MLP neurons of a small language model. Each row is named by its layer, matrix (up: input weights; down: output weights) and neuron, and shows model dimensions 176-367. Each number is 500 + 40 x the weight over its row's rms, rounded and kept within 0 to 999. Numbers have three digits each.
After each neuron's rows, "fires after" lists the tokens most often just before its 100 highest values on Wikipedia text that the model never trained on.

L3.up1040:548442503558519566507554481519612556494515537517433495494533485555546477534472501449539450452446498484542481497497543504462507507554520488474536537483501448512596440537487535531415493516493527516534504477531439494501507517595555480518517479550398503463488538579473509516487557457505482454436486555559497481533457464482504503568535530476424485536586471456563504520503537505471486449610515501458552506582461419555470621482528522465447528467516502459498508561524535535482561529506581482574463568547539426480489561439517485483544535492484494529539540497448490480550437552513507532
L3.down1040:484542467536423520545485477487494585470500534493483425439482465467399535469527522579487489486524503516471506474553443474510520519511523486507575545512506569527475460531494479452454507443531491461447522449416492509483526536589476475492426516482497498451492481416531462436498531418513482464482450414522473517414488505502528520484559527569531471449489518532566578537503501505460519501573439522488507484496516459498477485516489581597516588447515512502493523508448441505515562492442458501471544506510532518480481524501537476568418548494472570574534497454433481476459459517531506507
fires after: " the", " for", " that", " in"

L3.up581:518542476511559547500510435518467521499506460512514487489462520463480533571459463476455433470457500462495546432522488523467473468493554535544481444510543530496487560431562547373512482397656526531499511493480443440460510474526532528468495533362502505491463493498517505496514477465513506504498496594487488455485491508550484548485536511513538496480458595492506466420509520591464526596505510518452500532482527458505501504471497507467487586467518483516505563527522493456556538485495502575448503526517466432479522417528539444516456477456484455537507491506460536516482525559473489547
L3.down581:486490461474474474504544468542581412455531447500473516510531501499477515500486568487541480535559509529422568538576471542466467506547444480467477558436576465506519568552453549501524438581500424539530493436518561615559510509457492516500459582479476482468471516506490506506422512553495563472461492512493518483536428500561482586503458539557504469515515528471480482493501522490482495524471562471413527477434534523539436557493538448527456443521462475489487496533431525521513440403470539452484536512508495476515439529517480495452551412473507540472505490526504485580540493509491479532
fires after: ":", "|", "\n", "-"

L3.up1944:536445465542493451424494512479509502415516533470476465438484498485597603510500482456489472462503505494588484496593585537552495444504507457400474449519505451469552568473526515506531485495558450515481522474531468564499479492518574549510508546503479437469444475574522485472463540550509498477527526530489468527485481513543491495543505531534484505506478501469556480558469514529595498491522524490407508534485507467416560472524492497476464529482517516544529495500476525509492515545537556436455457539522446481517470605475540462444556549507555433489511518500441510551505542570462532540
L3.down1944:530503535473454459523511576567503468501502532536526419475488461467512504450529478517529440550458532504422575465552516515504509517517511508482501525481551548522505385485468521512451547524452524503512471672534538495497462494516420515457481426522481534523553497428478543513507491539536497520473502491524483495510540554444500508460462509468458531536488593561479473488541500469400492551483543496546518457488478506513460547533442541451570461456484467463478518536506427443500446527474510589439512487509502571517585449477480490607509491468550524585525571451533483511467479493547540505
fires after: "In", "On", "=", " On", " In", " At"

L3.up426:449542555536502484505454440480517528438523527512448502500488620507479474527498383531500496505519543500508526531536586500509548459535548527527496492559514528516537434549428541471412425501477519537537524494469463528486457397538517482442481489468485466538544546504466501515474494502490499473538472468513453370547541511501470551399565439419532508505459587507558520464515491475519511483451470502493444519493435499486525491512484516484485544459504488537475474450620410525497548525466498408476526529537471520467381490564439514469492581513438487500508587509500466536405459419507491543
L3.down426:530491583431529558568511459507487532446501545478569494532509440519504524451543597530554541582503503483480489502474531421494529478515484588538491466548563551536469398459503480468457508520485473450518494453508567439554532466511434451510530511560515486505490561460478513483497447553496540578518501527521561561516466483489456452468464481466469535543521481482541416446544415478489540511387478499494446458479510571540506520509468434468494556512522542509461587452439547539519507552462570494521466519460540514545471450494463486535515480468488401553471504470588388528613472476491531536
fires after: " (", ","

L3.up1475:572516480543457466495472433480577516497494511543500482556496525503465472492515539452582514463538521535487514544443503538568477513431452451514469527483492487456488469496520519492537558527564527555514502495483418545529503470550523470523510458519461449498498586524487497552455517514475442535512432480429409433531515532517542429478444557516497439477471560536539460501504504467461505471555496482502536515500564502517508497507421497506498420439533503503427550648551544440529480524448522435484469501512535502474511544489501512500540478530516487434470566524533476506513456571460493551
L3.down1475:497457485495520528598539446522550435492502435497545515560510495506492505556499486508529477518512504466571536482445486516574513485492535557500510491551490490458589453438484507448515466421502470540534496422431539454526467512495565487497502472520555446529477497520475503562513560482494570569492496512536499500531521521439545494617554476469529466464500497492548449521507532579448494451473509450471498487546469523445449457462451458496451462540489500480512472540541559524489497460505508501555515469570450423503394528555527413527586507496494401484472431499471490546531542498486461516
fires after: " the", "The", "s"

L4.up307:470473450519532486444577543522540502471453461486483507472572481524546519502538493476500468488510493466580508518505397450527413496503527552502569464484474505516479455589472495550484579516475513608524562477496492503481438478594479522498521470457506490504565469525405537483472441490511556532438474471531489537529575454620552504499519440475506479450534500534574517498535491466474488558549535527520525503455563430556600448447523528542534462506579560478489441498466549476487459454493488452425497461546481476501485526457546464415440463505494478461431501488484434452580539513496510447
L4.down307:407489418523473534509531525578500446463494498515491518485553529550435498480528488472481476536538500444504517546515444508472492546483559480528487489483533478559551456540459495538528548405509482519531537497513560476523491459465516498503502528494482527522502453534483548516488561456480473493447492468509503507417454392472465480488554479556459426498490479479427628519440528511482494506557488477509509505442465529473531421479475405404512500441507465500394545491478573476597497457414510440482531495473467471506469464455546518432521485500510511503500517507504464494453510535437486491
fires after: " the", " a", " New", "\n\n", "=", "–"

L3.up1999:529459547530478533448481534516560557546509496489507518499497437491530500547466479388485534501564445446507400466483452524474511473539534493473485527508533543509475500502482520502539423477491473510519511477475504459441510568506503530491464506477485491571454511572467536470530551485574541525444487417421459504474552589451471477494484504445479504427453485444511445517478493431510460542527498468439443511587493548420481469544528487514552471500504536493527556501509507491476490528497584421481491545469535454531516498470500489522526441519486439586506532494494553567541481535508499558
L3.down1999:462444459436457527464485565484460483531555494492555479490502529489485533474448519474518471508461489478565503466494464494505460553520470483422502472500524484564467541538488501572491491547505543456496550450567603470554492465444512562455510590497531470512497470571491483484512609481490511408500516493434471524529505395498468501507465534474444490525448569548540510571475507470497489483473558532402487476555417461443524535520550469523521539441456452516555540470469495516523535519460507508461500548547556484521496501495501550474496481542371501549549528489472459451510516441520496444
fires after: " the", " his", "s", "'", " to"

L4.up73:432515452531488484479488410512499469383446546518521519477521480473448565522452489528567514487528498573470486458499499449433477497517464521552544526511541497454455428441524505539547507389526458477456517494452512476520522551451515553473519504481547402518472489470462473552505522532503523508447520585530536495437500507526545499492481485511525545514553532533478497556500471488544556550553473467502519528479460465347484494474499523512508501544498544543556406525529455490479494440530527499450472563552508449482523441603446513462505475534475465498396469471462532528528467530506449502
L4.down73:526561572484376476516511487494537406521502517556515467445570526477577515454493544443489546513495512556457534466480446458505519488531476504601517475565428508452539480507504462524461482433534530534498496349502466486454480496444523512498514549483515445510509542497491471538511493574542519456465494465557548477533555480480577503529479528447494525378539488438516525489533435504526493521519585571556504521531528496464436558447421493498439546474494514491534509481517513583479469519514517514511484504453518464548528467521515424464487427518532512542459539493527598478463474547506486515
fires after: ",", " |", "1", "4", "3", "6"

L4.up909:532542536456508489558546484547547484471497412557495461420532441488466361486524487565540499422517480561544503489507563505591468463488500535507534427467510462542560545438527513484493467533450459466488482511475514452567521467551543526509527486446429567533492474567528537438524414471485481518521490537502535473405461455465479491492475428547499432470537471470493561498488504560412504487473450599544508493500468488530564482496492522487551425522488484506493486560531509449446593447481497571494499472517501486506573533471489448474486466498477528559539499498497541514475365498510534504
L4.down909:515464496519506489479453451483539500518468499470559563524465517429522581519501495452539572464432489465519511523509580467507457486416554532539566526582552487474531506520489560504561524447536487467436497472481419521428525550452483479471476506487419540475502465531479474487492502559508525552516473528541538450537502571440467519547510425440556469538471496482438476410489500507532486469486503513503476527511521451536470536499471505494553524424510504514439490540538481487476437489380533468552406558463464561517475559522455494576450469483525436499505490550493499562544440478456468454
fires after: ".", " He", " not"

L3.up630:390499482459554555585462470492521514444494486488485453481502476497424496522488445542465504529564501543466533511517547523519429504410491533540506470503502584474519520519575524489535528540402518510494538495554491476510486476504532548463489494462479488528470473532456477572529489519462499548552495484557476443486480438473392481489510456493495504546497549500537600480468542473525495523443470481503473522483423469530518534491402504490548519454473493482489515554606399497488482465550527519496506543494475498493514507512480501544437538473451556495487518472524527492489499497507556493
L3.down630:570457566462386490562499548535541461563504564472471487528470575496583460488486512434548551516445521488488465462489475502490494458532489526557539511454508485526478509433485487492506452474527481559504484530514501474562489480464519508468544446521483481461493465545451537488543452548480547490487506492516535536546494493479500498469524577532585568523484435523489475505546411451425465485498505541422477517469537462525485522451489509440496442512565507520548467469431556578472482456423526534507494513496543532470475472499439556542546436502565502466605517432537572519525438509497529565
fires after: " (", "(", " \""

L3.up397:509467487485489558485521605422497524541509489480417553600471452479459447441539509528483520515483536449466529534425496496536535503431495474488530520491513491476359377510423523452517544488497512528483509507458449578511469543509471504508419504494460523539520535457501464497515491523437504529481498554437359558522535600559481481531559559470523502508501484522509506528488498395535505417489510488492525511488504516547475511459433502468536532517500528538529494516539563471459438551493526528419532542435486480460468513515500510518507480428456500487455525496547508543460471441547494550
L3.down397:513478522533440509540455522518587505463548492515586474434576578482482473484505558397509555512496493542516517411472535487570447481493526560424509510457466488536534608530422497490546508505533429555497528463496408512489475512472491523472523468485516458522438430565488461525531489531511560495481522473488558507544507576450494498498440543464560559455474514496487411471494536507451478568466441551533531532492522446604527503502490483527527551522536537486489527446482515525506492466484514484525438555495478531554481473441503472517513477482482447519465465506510531452561547536514562474
fires after: " the"

L3.up1260:543463551538495473552484532418405516495507562529473522552476540484532436534469405478417581475509464545397426505575546537536452471453508528469467541496552500477494429498490501524479453465543530532424502476427487576465561537525499519497485547548532483557482503516492558419495473516515409475500458472511420530501547580517453507496570554459513499413497524519565542518573479476443465510466511475501527528470506516436469504495460512442464548477496562537451518553480518550544508536496528521497451487503517521496484456451561502549546454479527456536510469515546489485511483499462521513
L3.down1260:548525508492523582436486443469467530515495576499452517575497517510527524553471446516564493508504468511469544588406521562499539527485489473500493547431526519499502439480517481531444504495516496410550447502494540524523480529532516477497488514549470538511538569445522424463468446424471525438434504462494531531491426496507504575527467511488417509478477540520503436453514443425490480552562525532469521493458483567439476520480508477494443482524500500504437496494557447594538488510423495548564623517518525488481537466492543535518580549472504563546490538531444472515543460473512474475
fires after: " the", " United", " early", " Atlantic", " late"

L3.up1341:449562586437552545545568437439535531443507511458477495518540510458436606562471467515548563517561547511521520435512437474483511479516522492517518550542556449460430460565481503501509571571428521471475562481505518458437490500556493515441512468490543498547569530513529499514486445485538533502501485464489504456486535515514475461533495436437411534558542476488526472519473540467570469532492482553572476551455538518501504526516454541501576522491519528518463573489564454511531486542479539546466526568474500492441487505558544528488508522450442471530484512505482483478491433483442542582
L3.down1341:471497463514489529469481522490527570475496550558487533449455536526515444464524486482464487496418524518435506506481586478504438511466469492533490527475475491482515526447513461491459495466550418394561437467492572544540526547439507548513500581536527529427371539534444497459503479583413486538442533541511493494432540461448510499515503511472547490491424465548533501450525517495477509522444439466531538447453437532463425523569591492494420502480472490490502474559544500413523563469511524494591440523500496561517529484539482429471612521517549556561529517536545554467479499445525511517
fires after: " |", " (", " a", " 0"

L4.up310:514459428579451470516569474500472544486524599488470506496544525543512516515530431485574456487471499512560446512532497565463418494438554415465504530452560505523478479524429504485482539429479551555523507467452451460436477511510580484544539505503479408506520569542453498475429511434519497512523510485440464502536473571565426456536543550521497531533489487537591515539493509564433473529467558482497498500496546476480490521578506523484499494461477536474461486547496434483505430467453504498545492472556517487466464513546531479421504500493470502487498569519490489537583545468490531521
L4.down310:496477463479482575553511557507540468502549418516481528511421425458518413495459540478446513491472478503524509476510468557458477473525561448449589482517412466525475455435523455547529578479478423543503423531487451507515444517481427470506453448553483540504406498420504482494527480458510466520505567473526566555537483453531510528523543542484523429490558482520578453514545513494544516532552463435528497393476509494501523523537500442588482536495449609527494474553512512547488539490466504494600603458496459538514516517496555486462495544509483491496493462474537506490531488499517501539
fires after: " the", " of"

L3.up956:395475490518496487528517573462519509541507501514492468430558440503558467490476529506567479505477511516478497520389477439549467528553516442466543492502513566548536568491554503543518504484453461489475522531517462546459475514492571526543495448518470554467547554489508504475506456466490558492460513497536544519432509488377511443470527527493477509487473561500518499445498562442510486481545447480511505528434444525497532541484529493524549494490517507515391466481465586484524565474459526463472556505440493516456536542532501505365417572432526553602569528455509453519511516535543477512
L3.down956:451512490502449487517453562490503502488526539509453534499514522499461467465489544546481502451522497495478508494445498502465491498522480491526545535510499503463566498457460478468499442454552499487486541384494542495465491554474484470525510522502442495490519489436519553525541460497533484492531526500568515437550470458592519535559445508427443525487442481453569530480550536476526474448442557507485585430533545447587584492533436488495544523513527512489543436479464493573471552563476494499469537515529482513493461532510445599478489443554458499513531452511544555447417503482519430496
fires after: "\n", " /", " (", " a", "born", " footballer"

L3.up1315:580473466510461547518503535451454545443483511503489511537498515554486483488520504438520527463487519517445504519503519529576527508466476450438467461450507458490490407555491575456528482501580551510489519488433497496552460465524470447462483521504465449459501508492540448405415490513470538512473479526553463549511456527578517483436543595590512455464506545498527437540526467482474463394574537458525639509504524488535514457531524512435548471574470513509414479506489508565512464442443542487453474533525485464508495465469554515548536483534521505507484487510509478491484441601470525514
L3.down1315:479485488441501478500479584445476438480519510484489491460466539526534439554565545513469480527446508520541571528511510516436493470520485509443421537519430605529495529580450501434538557498506459533529480571516550507515466512520449447473486518544500497501460497509521449585484487417499534473529521526577453557487504465436461528507537479477479533569475530506482475551584564507495481522473615558499455569538450467556509584524512480459546531419437522516568481511476486463512498445543502525439506536483486596515537547426471496493491498504534470537517486483396542490476475555475450531
fires after: " the", " of", " to"

L4.up1513:432487540483490571512529545481498491577489492519562486520548524460473508539549499552533565544481529487513541462532431490510506485461488456542519481503511551502412492486433465555474522495566520448478543481521505455466505436553455562555483505454518495487524432445506538455442440577470494562497508575435516577541493514468423430451532460507564467448530496514472437453468449473427546525516449556543508568442512481575476525436560516506615500562515524535506483422532482512471539498503483509504542446486488549419469479518447559475461512506472515530466495466596510429453491532465537510
L4.down1513:527539467531485456515516521459519508473487539494406535501553490463527465477374459418499477437460510552498527516470539514481471489553479478474548510503502544500533472488571514525533495481469477514502498539513506531415460474446571526477461525511525437528456501506521447488460522497477490471457572499466482438503482473542481573512484549472578534530495521434569462472474449508522526522502511519507489458489457545463541512493523400537518526477520503519492525565430498531533515498431499511563532529560491498569546541474510447513548437454522448485510408519477464500540568499542518496
fires after: ","

L3.up1767:490572482625578455474524447475541517577522488563505469421512512504469510590439563490545512477477516488448497529473506533506508476529497509579512582488502505502488522526480533436539516444482481560427540500461447481433503508559494524471490484515434461493508551452518534514488466471442585468565480505534583420467515508446497458564428425434513519499547564513477474475488516525529475512524500513458557526537528421514519578465477488491482567487528507400458431555495474434546526532543503543537550520482506477493470518517526466517434594547531476527537528466486501597471543540578549475
L3.down1767:503569508491475440464538479489430530512484459524460529482507557462472512504535509430493579558501502525574607524452495522475553501440558521477560521519507423515486486508595453482472486511593426470518450463533563500556447531519445482464496524460468505536453504501473516498550560478510460490464515556472472499512516491490496617500481498499538491495513526549529502458479466529515515501504549491441534441487555493477525479527453514453522509496516496504443538486481542584528465459460479458520502470442468521404507513425460431553526462527556486524500459514531624499538475465481543571
fires after: " |", " (", ":", ",", " 18"

L3.up950:511439459453497536488546514488458502542476554547462509428479544493475499501493432461477495456537525523543462527520489517502415525539514518491526495582546471566518456484401534495510429512499530593527520476554517561478438600527523479423489509458478483475562547482515524564458478586508445502525480527481455484516576545531509443540491506432576487502438536537483486516538514483450507426508486506494474531551534466400480518545536515480523530499532470540486526552479528469522456514459538424446501619515470524445526507517517487521489428441558487553477496461494491525558522488461518514
L3.down950:520496536436470517492527509516505549506472532449481545603609513573470475532494471502533537574424477444468484488519438523415474497455508490451560519416476534495527532488426458518526520428555483437494437462543490541480491489430462503535502543510586512518492475470429523480453547496513496559508537554495533477484528436503467443441502464509503447486481541541448542467520499498427552566532539569440460492486480491527449538516480408489456546493475428505430564569445543427467503533514517464449504457534499497520473468551538519504516500545573600493547467457525457522571486558516526418
fires after: " the", "=", " a"

L3.up1091:442544475543526504515490547472492462509532479493561489585611472522492486462449471631512455494482488540521516495466428470510388479459523473434535489483531524537515514560493522616431497479588516554492525489446447502479463463532534513456456509481485497500514560430581488520506412584508522497475525551479548557443499496585484600467566459443564461482503497493499497484496603555464522428568507507456520530520503539551466541496493475482444442608502521435505469508500480486540461510524532467473514542517515469493562546511528470407473479513451537532496471430468483561545525509493556508
L3.down1091:504509482523548533510464497485500472458530472536569531539608518445537447428464542470471544429540509491531513586484477521484499515424560439460484554508483451484506497524534578446477449422489563417498518538467521526560495514481524479487529495475524459506486441457544492470469530542472482518543492485455508503480496604558447516441482490548502523550481508427522525468448501528449464460472486521501540522517451474481445482483506492479502440497519438487458545525541508494453458380468467521550520497484517489593494466490487478566535477482558469545521485518426510523553481502524492524
fires after: "\n", "born", ",", " (", " born", " March"

L4.up1361:508536540427505587532496450483491458499504442549506524461536519518446457525536470436461452504534523486548510561491557512466565512476498568471532522517495520532525507529469493456454522477475521567555525487550503467461552514517470469471517469510490419496539489550509524455471507544541498538464445544482570527526458485482522492460426512416470429518441523544518490464490578498487527476478442513433464501419610428550439417560379480462550536558521510511541577466486528512594439485482510498449510527465545435489526503464548478476476507504480456471465463486469588496479510542512517506
L4.down1361:489537495537561533511562548442482507500517556541460507584451582495447500508534516440575434482451506477545455470414526510524619489493499524453493616517495484514500441488571445573469463542511477464509530534513471556551527467574479495537512568505475506451515570517454485504501441505519463562430527456452524568469525475557528524484541551522491492560483487494510475513460450518469492565503557515458432490455519530421535583545490488554466478458507513499584411496494475518451415472489485495446563475470530490425474470550529535457439517527556482480494467481467482464512465501509500483
fires after: " the", " a", " his", "s"

L4.up1380:492564478535521514486600466537572445519543509470498504483502524508555486469581495503518455490465523467497550488544470490549455506619562543557533438529573524539460493516516462504561501536551554552539485474567547524518464476493410474526511476490513529524529443479479527526458434455542429523521530451531520512487523456552480460482524554495542456587517437497446583496442452530507470557534492476503491464413510489513530476469538549580525442455529523466485525537531589436415562490496523505547568515540536561525478516512481434482495466463529483462575493499487515446424537485487490481
L4.down1380:564472555507487466530492466527488500500505478456514529451453453470492470491509490529482568429496424415533487497513468502543525460443536439400495521433541445479485495463458490586481455396521399460525495486551482494469469488514477498496473514484491489453482443495502510515544466506487512506469493524441473488502507489459544491488501487472513497469501512476519416441533464456566442524493512479456477459476515469492492566500473509511489528523459544507480571472561406479460518582481483482518500525487439526473523483509475503481515462476549524503506492487571509517529526520447540476
fires after: " is", " was", " the", " a", " ="

L4.up445:444512517409483451530515504455515556446524479474511508476510496479576487544568508483468474432347490494489475396406412529450565521469529510538530511425485532526519497570459531378581562483484539455469515500519541478489552515484519514521521493460510513525520557499432503468482513434537498525453427466494506508495567570519441472450546448578562518455532454507473462445446500541539444510489461501543524419455422474515521529489477500504517540539506469465517422516527508589467519506528480545426564515596522433498487499519454499504462516528503519495559420488508525518504556497478449479
L4.down445:551489531492557488548425541459555467503511461499492504474509542471518529470477498445443518482505507426410448540557538496515510462478458514543470528542531474548467530557498444587433490549563454554498531453504485513505421489475497478495445506518470505480461435558547483590484439481476587452533539438508501463514474501459488465494494572467473525507528457503579458449506495571476522437467504448453539533558522489548560512532514440537507432482480435503475538537485560488570528527517493502484469524420512494539565457460499443501440517573555493506465556467481453493561494452496532443
fires after: " a", " number", " large", ",", " total", "-"

L4.up173:499561485485513493604538469419530515512537497505456481494465497525473435526460532411455511582456552452523503488448393501536489493511532509559495543444487521473540606518536589481466539501460483490497516482539466461475515554508530524493429461502553511529520520545573558562557476518513492469489495473491454546498497454533449463492548491422518503505486450551443513384517527530471512474549559528528479585538495468553593499545516492519425548531518493479476484504509484562522590523490518483478501521444504538491477545551490481545530463452526493474467499511563501499529500509522469521
L4.down173:470491466486489517560435525604532519529470523430530489466503504470433543515475445510521506548490474451486475526530432476498506454520544513448528493547492491522506456546524454488499455536535485467553527536486492541580536559472593483408456498529499544487458476466460513457548489432470463482518503572621529530499469525479459481575471520536560566515532523446470541543483422465495517494526517464494452486460525500469477540542529586524549473526580463508472533465353429543535460485445409515486510501580494545359582499518501506557503515462467475495514480462479533504510423472503535501
fires after: ":", " Stud"